config = dict(
    n_kv_head=12,
    d_mlp=2048,
    positions='rope',
    rope_fraction=1.0,
    qk_norm=False,
    init_std_down=0.0226,
    lr=0.00849,
    weight_decay=0.027,
    lr_head=0.00336,
    grad_clip=0.5,
    decay_fraction=1.0,
    decay_shape='pow',
    final_lr_fraction=0.02,
    dataset='wikipedia_en',
)
MLP neurons of a small language model. Each row is named by its layer, matrix (gate and up: input weights) and neuron, and shows model dimensions 144-271. Each number is 50 + 10 x the weight over its row's rms, rounded and kept within 0 to 99. A neuron's up and down rows have the sign that makes its largest values positive.
Before each neuron's rows, "fires in" lists the words (lower case) most often at its 100 highest values on Wikipedia text that the model never trained on.

fires in: "that", "who", "which"
L8.gate468:52 66 49 68 60 49 47 41 60 53 55 45 41 61 44 49 57 40 61 60 61 49 45 59 47 57 52 39 49 64 50 39 44 43 60 43 50 57 33 50 62 37 49 60 49 51 52 35 42 51 74 71 57 55 34 62 42 53 47 50 60 42 36 47 39 59 58 52 53 51 49 40 45 28 58 45 52 61 71 48 47 39 31 46 59 34 55 48 54 25 48 52 28 59 22 58 54 55 51 46 21 49 40 64 60 34 58 24 62 40 54 55 36 64 38 61 43 50 56 68 49 47 51 59 65 66 62 52
L8.up468:69 66 39 33 42 53 46 62 52 51 59 55 47 64 47 77 32 44 55 63 51 71 37 37 43 54 68 44 43 52 56 41 49 52 34 38 48 48 57 48 46 59 41 65 56 51 53 73 44 48 45 61 54 76 52 58 55 62 61 44 59 57 57 57 64 54 43 30 33 53 61 50 36 48 61 66 30 60 57 58 52 41 54 45 53 51 60 37 49 42 46 49 50 59 55 64 52 48 56 30 34 36 56 44 55 51 43 62 56 44 27 54 55 44 39 51 44 51 58 58 47 74 46 40 44 32 37 39

fires in: "in", "of", "by"
L8.gate1412:67 51 55 49 53 60 40 38 46 48 53 43 50 43 44 47 38 45 36 51 47 54 52 53 41 37 47 65 56 57 49 45 42 63 63 62 66 69 32 60 55 50 46 54 45 34 39 39 37 35 63 33 40 54 52 58 60 53 67 63 34 58 42 35 64 40 36 45 39 24 46 44 51 45 49 38 54 53 67 53 55 52 46 50 52 55 56 56 46 36 50 56 55 50 48 51 56 38 43 43 64 59 69 57 55 56 47 66 53 49 45 56 56 59 46 64 76 45 51 55 56 49 70 37 54 56 52 46
L8.up1412:56 74 51 16 54 43 56 63 38 42 35 73 48 49 57 19 70 71 49 48 49 33 51 54 51 38 50 77 46 46 45 36 50 60 40 53 63 48 42 49 47 50 55 52 37 36 60 65 58 60 48 63 42 39 39 46 58 55 47 38 64 44 71 58 55 50 44 53 53 64 45 60 59 48 48 48 48 50 45 55 42 45 41 38 54 46 63 52 58 43 44 63 52 39 51 65 59 77 52 55 42 85 49 47 39 64 70 43 48 43 33 59 35 62 43 52 50 39 45 58 74 62 56 59 66 46 43 56

fires in: "that", "u", "for", "to", "order"
L6.gate1382:41 38 44 57 34 57 46 45 62 49 57 45 58 44 47 52 50 67 52 35 52 51 41 51 58 59 52 74 46 51 40 38 70 55 42 68 42 50 45 58 64 53 65 52 14 46 57 33 53 67 33 49 53 36 49 60 38 42 68 66 59 53 42 51 35 56 51 52 62 53 68 65 45 67 41 40 52 47 61 43 49 42 33 49 49 57 57 59 60 63 48 37 45 47 44 57 43 46 53 31 39 34 58 53 32 36 39 51 37 51 54 41 37 46 51 40 59 46 60 52 54 54 54 45 46 67 57 36
L6.up1382:46 38 50 46 56 48 46 60 61 40 36 39 57 41 46 58 54 64 57 54 61 28 41 56 54 37 55 38 49 49 45 51 42 48 65 53 33 60 50 57 56 46 45 62 49 42 66 51 56 61 55 39 55 41 46 60 50 52 50 35 62 36 63 34 26 50 45 57 68 55 50 52 46 38 55 61 68 41 44 41 47 51 48 23 66 59 51 53 37 44 35 64 42 49 35 64 31 48 61 46 51 30 61 52 64 37 34 45 56 50 53 47 39 58 61 47 50 32 43 38 54 46 75 58 47 61 40 62

fires in: "had", "made", "has", "would", "having", "have"
L8.gate1427:51 64 64 39 72 58 24 61 39 60 43 55 53 62 48 56 58 39 65 59 39 40 56 71 58 58 45 32 35 38 47 46 52 54 53 61 63 28 47 38 44 62 46 48 56 53 45 47 38 53 60 50 69 55 61 53 48 45 55 51 50 48 71 53 29 47 42 62 39 54 44 52 60 35 46 67 63 49 45 45 42 54 48 44 52 44 56 49 53 54 46 60 67 66 47 62 54 46 44 43 54 50 41 49 65 42 66 54 50 40 59 47 55 51 60 71 52 38 50 49 47 31 45 60 47 45 33 40
L8.up1427:53 44 46 51 73 47 34 57 35 57 55 59 49 57 62 63 51 49 59 60 48 55 32 51 54 50 38 14 58 57 50 54 32 48 56 49 64 66 49 48 44 58 56 32 58 43 45 55 31 58 52 66 61 48 43 56 55 49 46 51 52 44 53 52 39 41 55 46 46 50 50 61 42 60 51 49 61 50 56 41 47 44 56 58 43 34 65 50 34 33 37 51 59 65 57 30 54 57 47 55 47 38 46 55 61 65 49 56 56 53 63 46 39 48 46 52 58 42 36 51 60 58 57 55 61 50 43 39

fires in: "which", "who", "however", "with", "and"
L6.gate1626:50 62 65 33 47 44 57 53 57 43 56 30 55 53 54 55 59 39 56 50 62 63 51 47 46 52 57 52 44 47 42 67 43 59 45 49 56 52 41 48 37 68 46 36 57 61 46 42 24 47 49 61 50 66 36 47 49 63 57 64 52 48 52 54 54 53 61 40 48 43 49 27 62 47 45 47 62 25 37 42 43 41 51 53 51 63 67 46 70 57 48 47 36 36 52 66 64 71 61 44 49 40 48 68 64 40 42 51 50 47 47 43 56 67 31 47 49 45 62 45 68 60 55 53 41 50 72 40
L6.up1626:38 50 61 55 45 62 36 36 54 37 51 69 36 39 56 49 38 56 60 64 43 59 64 34 58 59 55 51 66 50 48 65 47 53 35 51 41 64 69 60 49 74 61 45 42 27 51 51 34 51 40 47 39 53 40 46 59 47 55 49 43 41 35 60 55 35 52 49 36 49 51 61 52 56 32 43 47 61 60 60 64 39 77 60 43 46 67 44 62 49 37 33 53 52 48 62 55 52 49 61 50 33 38 43 50 53 45 39 49 53 40 77 56 44 53 44 54 44 43 55 49 61 40 57 75 51 53 59

fires in: "as", "one", "of", "named", "elected", "appointed"
L6.gate1260:46 40 38 63 42 56 60 45 57 47 37 53 48 58 55 51 39 41 70 49 64 68 52 41 54 59 49 49 45 61 62 68 36 43 59 58 44 38 48 62 48 36 62 36 39 48 59 54 54 71 48 34 36 65 51 45 54 30 53 59 58 47 56 56 64 49 49 55 38 60 54 70 50 55 47 30 41 44 64 54 45 46 48 46 40 43 55 44 49 47 41 52 56 66 58 51 59 58 55 48 58 42 43 34 47 71 44 28 55 52 30 56 55 51 68 53 44 57 47 66 57 50 68 59 47 53 45 49
L6.up1260:59 47 47 46 48 51 49 42 43 54 43 48 59 52 43 62 44 50 40 58 61 39 67 46 34 46 66 57 54 63 38 54 41 62 57 52 28 75 56 37 51 58 53 64 37 41 61 23 57 34 57 51 43 52 40 41 43 36 38 38 51 55 53 57 34 64 41 62 63 58 53 37 39 41 58 47 50 66 47 56 34 58 62 37 61 50 48 36 42 44 49 57 60 19 41 49 65 60 70 59 54 34 44 58 46 30 57 49 50 56 57 55 49 60 39 58 45 55 55 52 35 47 37 55 46 64 53 45

fires in: "after", "during", "of", "to", "following", "from"
L6.gate1711:51 63 50 51 55 53 40 48 55 54 43 72 50 54 41 70 59 36 51 55 50 24 52 44 44 47 55 53 50 38 39 45 37 76 53 45 73 62 57 43 50 52 49 44 51 56 40 50 55 40 38 51 67 51 49 60 46 29 68 48 50 67 55 50 49 32 32 44 55 39 57 48 58 49 55 73 54 43 60 59 56 43 51 51 56 33 55 42 54 50 45 62 44 61 51 54 57 58 57 52 54 62 46 34 63 51 52 60 55 58 53 48 45 49 55 34 42 56 48 57 60 32 36 59 42 52 39 38
L6.up1711:48 65 49 68 52 51 45 38 34 54 46 27 55 49 60 45 54 44 38 40 56 63 53 48 45 39 53 57 48 42 58 47 68 38 40 55 46 47 50 61 48 38 31 56 56 36 60 57 56 48 34 48 47 62 45 40 54 42 51 47 50 48 67 57 53 55 54 50 43 47 61 42 42 38 41 53 48 78 53 62 59 60 20 46 52 37 59 32 45 61 55 70 41 78 46 58 44 37 49 70 63 57 46 45 47 55 76 57 45 69 52 36 34 73 32 50 51 54 58 43 44 58 55 46 61 49 63 53

fires in: "with", "have", "has", "had"
L8.gate1250:57 62 67 53 50 53 46 61 44 51 56 30 37 62 47 61 45 43 50 57 54 46 37 48 48 51 47 43 54 35 62 47 56 51 53 48 69 39 54 60 54 57 58 35 31 65 35 65 53 30 41 47 57 61 34 53 39 39 66 68 38 31 54 57 46 44 32 42 44 39 44 54 77 54 33 60 49 55 67 48 49 50 59 57 58 47 48 46 64 55 37 60 57 49 51 47 53 41 63 38 58 49 59 52 53 57 67 70 51 45 57 46 39 60 57 53 58 38 59 52 41 50 52 70 45 61 58 29
L8.up1250:58 50 62 50 53 43 51 62 44 58 63 49 50 49 46 50 49 43 58 55 57 37 52 54 28 56 61 45 49 48 55 66 36 38 53 42 62 49 36 63 41 48 46 46 49 57 46 34 47 45 38 50 43 60 55 61 55 58 56 67 44 67 55 53 15 31 70 63 53 39 63 55 55 39 43 58 54 17 46 49 51 51 52 48 70 45 32 57 63 47 31 52 55 54 50 50 63 43 55 40 57 57 59 65 61 55 51 68 47 19 67 47 62 50 43 52 55 50 54 54 43 53 49 54 62 71 54 62

fires in: "and", "to", "as", "of", "or", "for"
L6.gate1777:53 25 62 45 50 46 48 56 51 40 39 50 59 67 60 54 59 34 34 59 48 46 40 54 54 45 43 48 50 45 54 63 53 53 48 50 53 61 33 43 61 61 55 63 57 54 61 56 38 54 45 58 52 49 27 59 43 57 38 53 49 53 65 49 55 25 48 44 54 42 48 52 38 39 57 43 53 50 39 31 52 64 34 50 51 49 59 66 54 46 71 57 54 59 25 61 50 52 41 50 52 42 49 50 75 52 54 38 32 55 25 51 55 53 53 31 58 53 52 43 48 56 50 65 47 61 41 57
L6.up1777:48 55 50 43 38 45 48 51 59 57 58 62 43 61 41 62 36 45 33 44 64 38 37 53 58 55 55 17 53 50 36 42 61 54 53 52 64 42 57 53 56 55 55 28 36 52 68 51 63 50 37 51 42 60 36 32 49 37 34 33 51 38 42 55 57 43 51 70 53 43 40 39 34 37 61 40 47 50 55 52 49 38 40 59 48 34 71 61 53 63 49 60 62 52 52 67 45 58 49 63 49 58 47 67 58 62 28 49 39 47 54 58 43 45 50 48 33 52 55 63 53 56 49 51 34 66 59 50

fires in: "after", "as", "with", "before", "to"
L8.gate1795:45 40 54 52 23 49 55 43 59 78 41 33 40 47 42 46 50 50 53 57 71 49 56 53 39 68 40 51 37 47 54 45 37 39 51 59 57 60 64 40 56 52 56 72 47 25 58 27 42 53 68 62 55 45 63 60 55 66 60 50 36 50 51 49 71 47 26 61 57 47 49 39 51 62 49 47 48 47 51 42 64 39 43 50 48 52 52 54 38 49 46 60 47 47 41 76 50 48 40 46 43 74 64 26 51 45 45 53 50 52 57 50 45 67 66 66 54 51 60 48 50 44 51 42 45 54 37 49
L8.up1795:49 54 44 44 69 60 20 44 58 74 50 38 63 37 57 48 60 45 42 57 67 58 47 49 55 36 38 55 66 51 51 26 50 39 44 66 54 59 63 41 47 33 47 60 46 52 50 55 39 42 40 58 47 31 55 51 40 50 51 48 52 47 68 62 51 33 34 26 45 45 43 58 47 41 39 35 36 62 44 63 47 49 57 56 60 46 48 58 45 47 49 41 48 60 47 43 42 61 58 55 36 57 63 47 39 42 55 54 31 51 53 52 44 50 35 47 48 52 60 44 45 61 51 56 59 49 47 43

fires in: "all", "right", "50"
L8.gate436:46 39 43 41 34 67 54 37 46 45 54 54 52 41 49 45 33 51 50 53 44 33 41 52 42 40 42 48 52 59 56 40 70 46 58 62 37 26 56 57 70 29 70 75 40 51 60 66 31 41 50 59 24 63 47 46 57 56 47 55 49 49 71 61 68 58 44 51 62 44 47 68 54 56 45 76 53 50 53 57 39 49 43 56 62 47 35 48 42 38 32 55 46 57 48 40 33 44 41 48 62 44 70 49 63 51 48 40 41 54 44 61 45 39 33 49 49 49 49 48 34 46 61 43 50 53 61 44
L8.up436:62 58 39 48 64 51 44 41 40 49 32 49 43 33 56 40 38 43 48 56 32 54 42 49 47 40 53 43 54 34 57 39 48 39 37 57 48 50 55 44 50 27 64 41 37 51 43 38 34 58 39 57 52 45 44 50 57 51 66 54 64 65 66 47 35 53 53 30 51 48 42 53 42 24 46 49 48 64 46 58 44 65 62 54 58 50 39 68 39 46 39 53 51 53 50 44 37 52 49 39 48 50 53 50 43 41 49 40 56 48 53 59 36 54 51 33 49 61 48 48 48 58 31 54 52 41 49 52

fires in: "of", "from", "in", "5", "by", "on"
L8.gate377:51 45 51 55 54 57 41 61 37 63 63 58 59 42 58 64 57 40 56 41 28 49 17 50 54 45 54 29 40 55 70 59 47 65 68 63 59 37 58 44 57 47 55 55 62 56 48 57 55 51 47 49 63 35 65 46 57 50 37 59 55 63 60 69 43 47 53 61 39 45 61 29 39 58 41 55 46 49 57 61 54 48 39 35 59 45 65 51 52 42 68 50 61 51 55 45 50 44 59 37 52 50 39 66 50 54 62 32 54 46 42 30 50 61 66 66 39 38 49 25 41 57 54 58 32 34 55 33
L8.up377:56 50 53 48 32 45 48 75 46 47 41 38 64 55 37 51 52 52 60 65 32 35 29 51 35 51 38 63 65 47 56 44 81 48 56 49 57 48 63 55 58 39 61 35 44 71 63 38 52 54 52 57 57 61 68 53 54 49 53 41 42 43 41 50 64 55 53 49 52 39 46 45 56 52 49 29 52 36 55 47 38 55 53 41 74 60 34 53 54 54 43 60 59 66 56 69 48 65 49 65 44 52 35 67 46 49 46 49 32 46 50 47 53 46 52 47 66 50 32 43 48 61 42 43 48 43 59 41

fires in: "a", "one", "that", "another"
L8.gate1785:58 59 39 47 57 61 47 47 36 51 69 42 53 59 48 63 59 62 57 44 54 31 48 46 68 61 51 22 55 56 59 39 48 56 46 71 45 33 40 53 48 45 32 58 68 70 70 53 66 56 46 49 38 38 67 51 46 31 51 56 48 56 40 55 44 51 43 60 52 58 46 60 50 47 56 60 55 55 59 34 59 33 53 50 62 46 70 52 34 51 19 62 49 37 44 57 52 55 59 57 38 45 39 41 53 49 49 68 63 35 29 71 43 54 47 44 40 57 48 33 58 40 69 44 50 55 42 62
L8.up1785:78 68 45 54 44 46 48 36 54 42 63 55 42 48 45 50 53 49 51 57 61 50 50 34 28 39 63 33 58 44 41 25 54 64 68 42 44 47 63 47 45 60 50 40 59 51 55 50 57 53 58 47 65 44 49 59 55 34 49 44 42 41 49 63 49 51 58 43 51 50 40 72 56 61 41 62 41 42 51 44 49 38 50 77 54 45 62 54 78 54 44 53 55 45 48 63 54 38 33 45 45 36 47 42 57 55 47 49 51 56 31 49 47 62 54 45 53 52 47 39 56 47 51 36 47 70 44 63

fires in: "after", "by", "for", "due", "to"
L8.gate1755:41 49 46 55 40 57 42 57 54 44 54 56 50 67 54 48 45 50 54 67 50 40 59 44 58 49 42 55 58 57 52 40 44 42 38 50 43 56 25 60 60 50 59 44 68 45 51 51 46 48 53 41 32 54 46 49 39 39 53 48 32 29 54 60 42 24 51 49 54 44 51 63 56 55 34 42 61 18 67 63 44 72 52 50 36 50 50 61 63 43 47 46 53 40 41 41 36 59 56 46 56 67 66 46 32 58 59 40 45 36 64 68 41 44 44 48 59 39 51 55 47 47 61 58 49 45 53 54
L8.up1755:53 45 32 46 73 46 31 57 36 59 36 52 54 49 38 23 35 49 47 43 39 62 70 44 58 43 50 41 48 28 48 37 62 41 35 62 44 40 47 57 39 50 53 50 57 59 44 52 54 63 50 44 50 55 44 65 47 53 42 50 45 44 40 57 37 44 46 55 35 55 49 37 45 53 55 50 47 39 44 42 70 51 70 45 53 43 33 41 52 35 33 54 39 57 46 71 52 40 48 41 51 53 38 55 39 39 46 66 30 38 61 50 40 57 39 78 45 39 58 44 60 52 24 60 49 28 49 60

fires in: "world", "international", "general", "military"
L8.gate427:56 48 64 56 30 59 27 45 62 54 53 71 48 38 39 41 40 60 44 51 55 43 58 63 43 40 41 65 59 48 67 52 67 35 43 55 57 59 54 55 48 46 57 55 41 52 50 45 65 39 60 59 42 53 39 63 56 34 55 43 50 47 53 51 44 42 51 38 45 48 59 60 45 63 58 67 57 57 53 45 57 46 51 39 45 39 58 45 50 45 56 53 50 62 57 56 28 53 48 58 50 48 44 46 32 54 55 52 50 59 46 49 51 48 54 66 48 45 47 44 54 65 52 64 56 43 45 33
L8.up427:43 54 45 56 59 52 34 45 51 66 46 60 62 52 34 35 44 59 26 48 66 49 51 50 48 46 38 44 56 46 64 52 60 39 42 60 50 56 45 32 50 36 46 58 48 50 59 52 61 54 45 52 52 54 37 52 45 65 54 60 56 52 51 59 34 46 43 54 44 37 41 48 51 46 50 40 60 45 55 67 52 59 51 49 35 50 43 33 59 53 70 57 35 46 45 43 26 47 37 53 43 41 36 75 43 48 58 52 52 53 45 48 69 54 44 45 32 49 52 52 33 51 65 55 51 38 63 54

fires in: "short", "year", "long", "years", "months", "briefly"
L6.gate77:53 45 46 48 53 63 31 44 74 45 49 59 44 51 54 38 55 41 40 60 50 56 48 45 36 55 41 72 46 48 66 49 49 38 49 34 46 44 61 58 48 47 60 59 51 39 50 26 64 51 30 36 66 58 54 60 39 72 57 50 51 63 65 45 51 49 41 63 60 22 66 50 68 58 56 46 48 58 49 59 57 46 43 65 50 50 58 47 46 47 46 61 47 43 50 55 51 56 58 58 60 49 52 43 42 37 47 48 63 64 37 50 51 53 46 44 45 49 57 48 61 50 51 50 48 62 38 55
L6.up77:57 40 58 45 50 53 41 58 73 50 55 46 51 47 49 39 47 56 41 57 57 52 49 41 35 64 47 50 57 67 54 70 40 44 49 52 46 46 66 69 78 64 35 54 43 48 50 57 59 62 50 56 49 57 50 62 71 70 48 41 48 44 51 38 54 48 66 52 54 49 70 53 61 44 74 62 52 72 53 48 53 53 40 60 49 74 60 41 53 46 32 60 53 47 49 41 50 58 41 54 34 52 65 22 55 55 46 44 56 61 48 63 68 25 49 46 59 60 46 51 37 28 57 36 51 62 47 39

fires in: "to", "vidzis", "out"
L6.gate1897:57 52 57 40 35 55 53 67 59 58 39 72 46 41 53 49 82 58 56 55 35 36 37 59 54 58 43 29 64 64 63 45 32 58 66 53 63 60 58 44 55 48 55 67 44 54 56 53 54 58 60 56 56 52 58 43 54 66 48 46 51 27 64 58 50 46 48 38 50 46 63 60 63 52 46 44 46 43 52 55 48 47 58 47 44 55 37 32 37 58 45 51 49 63 55 57 54 49 46 40 61 42 39 36 56 66 46 68 54 52 46 44 59 47 47 43 40 55 57 53 50 39 44 53 35 37 43 38
L6.up1897:53 52 67 47 50 58 39 42 45 46 61 65 62 51 31 49 53 51 34 31 70 53 55 47 52 46 57 42 60 51 31 49 40 43 41 62 32 56 50 46 59 33 56 53 48 53 74 44 48 46 44 42 54 57 36 57 38 36 50 48 50 55 75 54 53 35 43 64 50 45 48 54 57 44 58 45 49 50 57 65 37 50 52 44 46 42 54 45 54 43 51 43 60 50 55 57 32 43 58 54 48 61 50 50 37 54 36 39 47 56 49 69 58 44 58 61 45 53 51 53 41 72 57 44 60 58 50 58

fires in: "not", "to", "t", "could", "cannot"
L6.gate1760:58 42 43 37 40 46 54 55 46 55 54 54 48 56 39 49 57 53 45 38 51 32 51 62 61 54 51 46 57 49 68 61 47 49 54 48 67 46 54 52 58 47 58 41 42 58 53 50 47 52 46 53 48 50 59 46 50 59 65 50 72 56 45 65 45 55 37 74 50 43 51 60 46 57 68 49 53 48 38 58 69 49 58 48 71 63 48 44 48 62 57 39 54 54 32 34 35 54 46 40 52 57 57 63 60 41 52 49 40 38 53 54 45 34 50 48 37 50 34 57 53 45 39 55 55 64 35 45
L6.up1760:50 41 32 42 52 48 52 55 42 33 61 50 42 59 35 49 52 43 45 37 78 53 61 52 51 46 54 34 54 36 54 42 39 14 67 55 42 48 42 56 64 48 55 47 43 57 44 47 41 57 36 52 67 49 48 51 41 49 49 50 52 62 52 62 56 38 68 50 49 60 32 44 51 60 58 60 37 75 54 42 48 47 39 63 47 32 58 41 43 38 63 50 42 46 37 46 46 50 41 48 59 39 76 60 62 52 61 36 36 45 73 48 46 28 54 54 57 40 20 50 57 57 65 44 42 50 56 42

fires in: "of", "to", "at", "from"
L8.gate112:57 67 48 45 59 59 43 33 59 49 50 59 30 35 64 48 43 56 67 40 43 61 30 58 51 38 51 45 50 59 54 52 44 48 46 60 45 46 53 58 51 53 60 56 62 51 46 50 49 52 63 59 37 57 57 61 54 45 72 51 45 47 70 45 45 53 53 50 46 52 49 50 60 37 57 43 53 63 33 30 62 59 56 26 53 56 45 56 54 28 46 76 48 48 54 69 38 50 40 21 46 66 40 61 48 50 42 33 47 51 41 42 70 49 62 59 48 61 53 42 50 51 52 38 43 46 33 54
L8.up112:65 53 56 42 34 59 32 40 72 54 25 50 45 54 65 40 49 52 47 48 39 59 36 64 50 50 37 70 57 38 40 50 53 62 48 56 57 43 56 35 46 35 49 49 74 47 57 54 56 67 43 65 50 56 45 52 66 44 58 62 54 47 56 54 56 60 51 38 51 59 57 58 64 39 56 45 65 59 59 57 58 75 39 38 60 64 29 51 46 51 52 62 62 35 53 61 48 47 59 50 37 52 40 51 48 65 45 37 42 45 50 45 71 44 45 49 76 41 43 50 54 51 41 34 54 34 40 40

fires in: "with", "in", "found", "saw", "have", "find"
L6.gate1127:47 50 49 45 74 45 45 57 40 51 42 49 29 42 62 60 46 56 42 43 40 53 40 48 54 57 59 33 44 55 49 33 43 49 48 42 52 54 38 47 62 46 58 49 67 40 44 38 46 61 59 68 57 41 56 60 38 52 30 65 25 34 52 51 53 55 37 45 57 33 49 34 63 51 50 61 41 52 58 32 57 34 60 51 68 56 44 33 70 48 58 50 56 40 52 53 55 64 45 46 55 47 59 47 57 36 48 53 27 57 53 47 41 64 49 44 62 49 46 51 67 70 51 50 52 70 58 49
L6.up1127:46 45 47 33 59 42 46 66 57 45 18 39 52 75 50 52 63 48 40 64 39 37 55 47 39 61 54 42 41 47 60 54 37 63 48 41 57 27 40 70 53 44 51 44 65 65 47 46 41 53 54 60 39 54 47 40 43 57 43 41 70 23 63 59 38 62 35 42 52 50 69 65 47 34 39 48 51 40 61 41 42 37 56 50 69 44 47 53 45 25 43 45 52 58 35 53 49 53 36 48 52 47 62 48 41 35 49 69 60 42 46 66 41 51 44 48 52 52 62 55 62 53 51 42 45 56 62 47

fires in: "wife", "home", "he", "in", "she", "daughter"
L6.gate683:68 45 53 46 66 63 36 58 60 53 58 76 49 57 40 50 58 37 57 53 48 39 58 52 51 61 59 55 56 36 43 49 63 44 46 56 42 45 83 58 45 58 41 65 61 49 43 53 37 61 57 52 45 45 42 60 42 52 40 74 57 33 46 46 46 52 54 42 27 57 62 42 52 56 49 52 38 59 31 46 47 48 46 64 58 50 54 42 57 51 53 54 55 53 40 63 67 44 48 59 37 47 58 58 48 52 37 65 48 55 34 50 48 59 43 45 49 36 50 48 59 46 58 50 57 56 39 40
L6.up683:61 38 43 46 67 24 35 46 62 20 67 55 48 55 52 59 47 45 45 59 39 46 54 59 60 62 39 47 44 53 50 64 45 38 50 50 45 50 51 34 47 72 40 33 58 76 37 39 61 55 65 49 38 47 50 36 45 37 60 47 37 43 66 59 41 59 47 63 43 33 42 39 42 58 47 52 44 52 52 47 41 33 39 47 42 53 72 42 57 67 39 37 47 43 40 49 58 55 51 60 64 48 54 72 66 56 36 42 64 56 44 57 42 52 46 43 48 50 59 54 55 45 44 43 48 41 57 48

fires in: "for", "to", "sought", "a"
L6.gate46:62 29 48 34 51 45 63 34 32 32 54 54 41 54 66 46 51 53 46 48 44 44 47 53 52 59 63 35 46 60 58 49 60 61 53 52 54 45 49 60 47 56 76 33 54 56 38 44 48 52 43 45 48 33 46 47 50 39 53 37 46 48 54 39 28 40 51 51 65 39 63 55 50 45 46 35 60 42 60 54 35 41 39 65 56 55 51 52 63 51 42 40 64 37 58 45 44 64 36 66 59 43 51 55 33 65 66 53 63 50 44 48 54 54 44 55 52 41 74 43 41 67 72 59 36 46 44 39
L6.up46:54 39 41 37 56 45 52 58 41 50 47 48 66 69 50 53 50 47 41 57 45 53 44 35 60 51 44 56 61 50 62 61 38 48 45 66 47 52 52 59 57 64 44 32 41 51 44 47 44 51 47 51 38 56 39 57 48 43 30 44 40 49 54 37 31 48 58 52 53 57 66 49 19 57 55 52 49 46 54 55 41 56 59 42 47 42 61 50 54 69 25 58 60 29 65 59 39 61 34 54 56 52 51 51 45 46 47 40 42 43 33 41 48 37 66 53 41 25 50 62 40 52 46 69 55 63 49 26

fires in: "this", "the", "that", "his"
L8.gate924:57 46 39 41 63 70 32 49 73 48 41 50 54 45 49 38 39 54 57 34 59 44 41 55 55 43 44 59 46 35 53 39 47 36 59 38 51 50 48 49 63 41 38 64 52 50 55 49 47 39 45 54 55 40 50 46 65 57 65 43 52 45 48 70 39 62 42 39 47 52 52 60 61 13 46 54 55 50 54 55 49 40 70 52 47 49 65 57 56 45 43 55 40 59 44 55 64 47 43 56 39 70 44 56 43 38 51 37 53 45 39 59 19 71 44 54 60 63 52 46 57 69 45 17 55 31 58 49
L8.up924:40 48 60 51 59 40 66 55 56 40 70 42 41 61 58 58 50 54 57 49 35 63 57 73 35 34 43 52 45 57 59 39 33 62 54 60 45 50 43 33 57 29 55 55 45 57 43 61 58 55 53 57 72 56 45 48 45 52 61 34 55 44 51 74 60 45 41 49 70 62 56 25 42 56 64 58 62 60 35 59 64 38 41 53 46 39 52 48 54 52 31 65 48 39 44 52 59 49 59 51 53 40 53 52 59 51 32 56 60 52 55 54 58 66 69 54 35 51 52 58 53 60 54 39 43 54 40 46

fires in: "year", "years", "season", "of", "century", "date"
L6.gate1483:48 35 40 62 64 52 52 51 51 44 56 51 50 43 58 32 60 46 46 48 60 59 42 38 45 37 36 44 56 46 53 53 55 37 47 39 54 48 62 59 45 68 42 33 35 44 56 51 55 45 51 73 37 56 59 60 39 32 50 62 55 57 61 64 37 47 44 51 36 59 35 39 65 61 53 49 35 54 49 59 64 45 61 58 38 63 49 41 48 55 45 31 44 54 46 41 55 37 45 45 69 49 57 54 53 69 48 55 60 66 47 58 43 52 55 60 57 47 68 49 56 48 56 42 58 48 42 61
L6.up1483:49 51 52 52 36 35 44 50 61 34 52 39 33 35 61 49 42 69 56 46 64 59 51 44 61 49 64 51 43 39 34 47 38 39 68 47 48 42 49 30 61 60 43 48 54 47 55 41 42 50 57 48 50 51 59 45 44 57 58 39 35 41 55 55 43 55 49 53 43 51 51 62 66 70 43 44 36 58 50 40 54 46 42 70 41 50 48 50 43 40 49 78 36 46 42 30 49 42 48 55 55 57 50 53 59 40 50 57 55 43 63 49 48 51 37 60 59 61 40 42 35 31 45 75 66 39 48 61

fires in: "to", "in", "a"
L6.gate1327:45 30 31 50 69 56 54 52 56 62 49 35 51 47 57 46 33 55 38 54 45 47 53 41 52 29 57 38 48 50 61 46 55 44 34 43 66 58 49 30 44 67 59 57 55 44 25 51 51 35 49 52 44 47 54 65 60 52 53 35 51 48 41 67 45 72 55 45 36 45 61 50 38 55 45 39 57 60 44 43 50 45 29 62 56 45 69 61 54 39 53 58 30 46 61 41 56 62 43 46 55 77 49 55 54 54 39 50 60 53 39 63 54 61 58 58 44 32 21 56 40 44 56 58 65 50 43 39
L6.up1327:47 55 39 50 62 56 40 60 45 63 45 60 52 48 30 63 53 58 48 58 31 41 45 49 50 34 46 48 39 46 42 41 58 54 53 49 56 67 56 57 40 63 46 51 47 42 48 55 48 35 50 38 50 40 39 69 46 52 77 42 36 36 47 39 37 50 48 48 51 62 49 44 40 50 58 51 56 61 43 41 47 51 55 44 57 50 57 58 45 61 39 76 34 35 55 54 58 46 38 47 47 70 52 62 69 48 47 51 45 46 34 49 47 29 57 30 30 43 29 57 55 37 50 64 54 42 46 34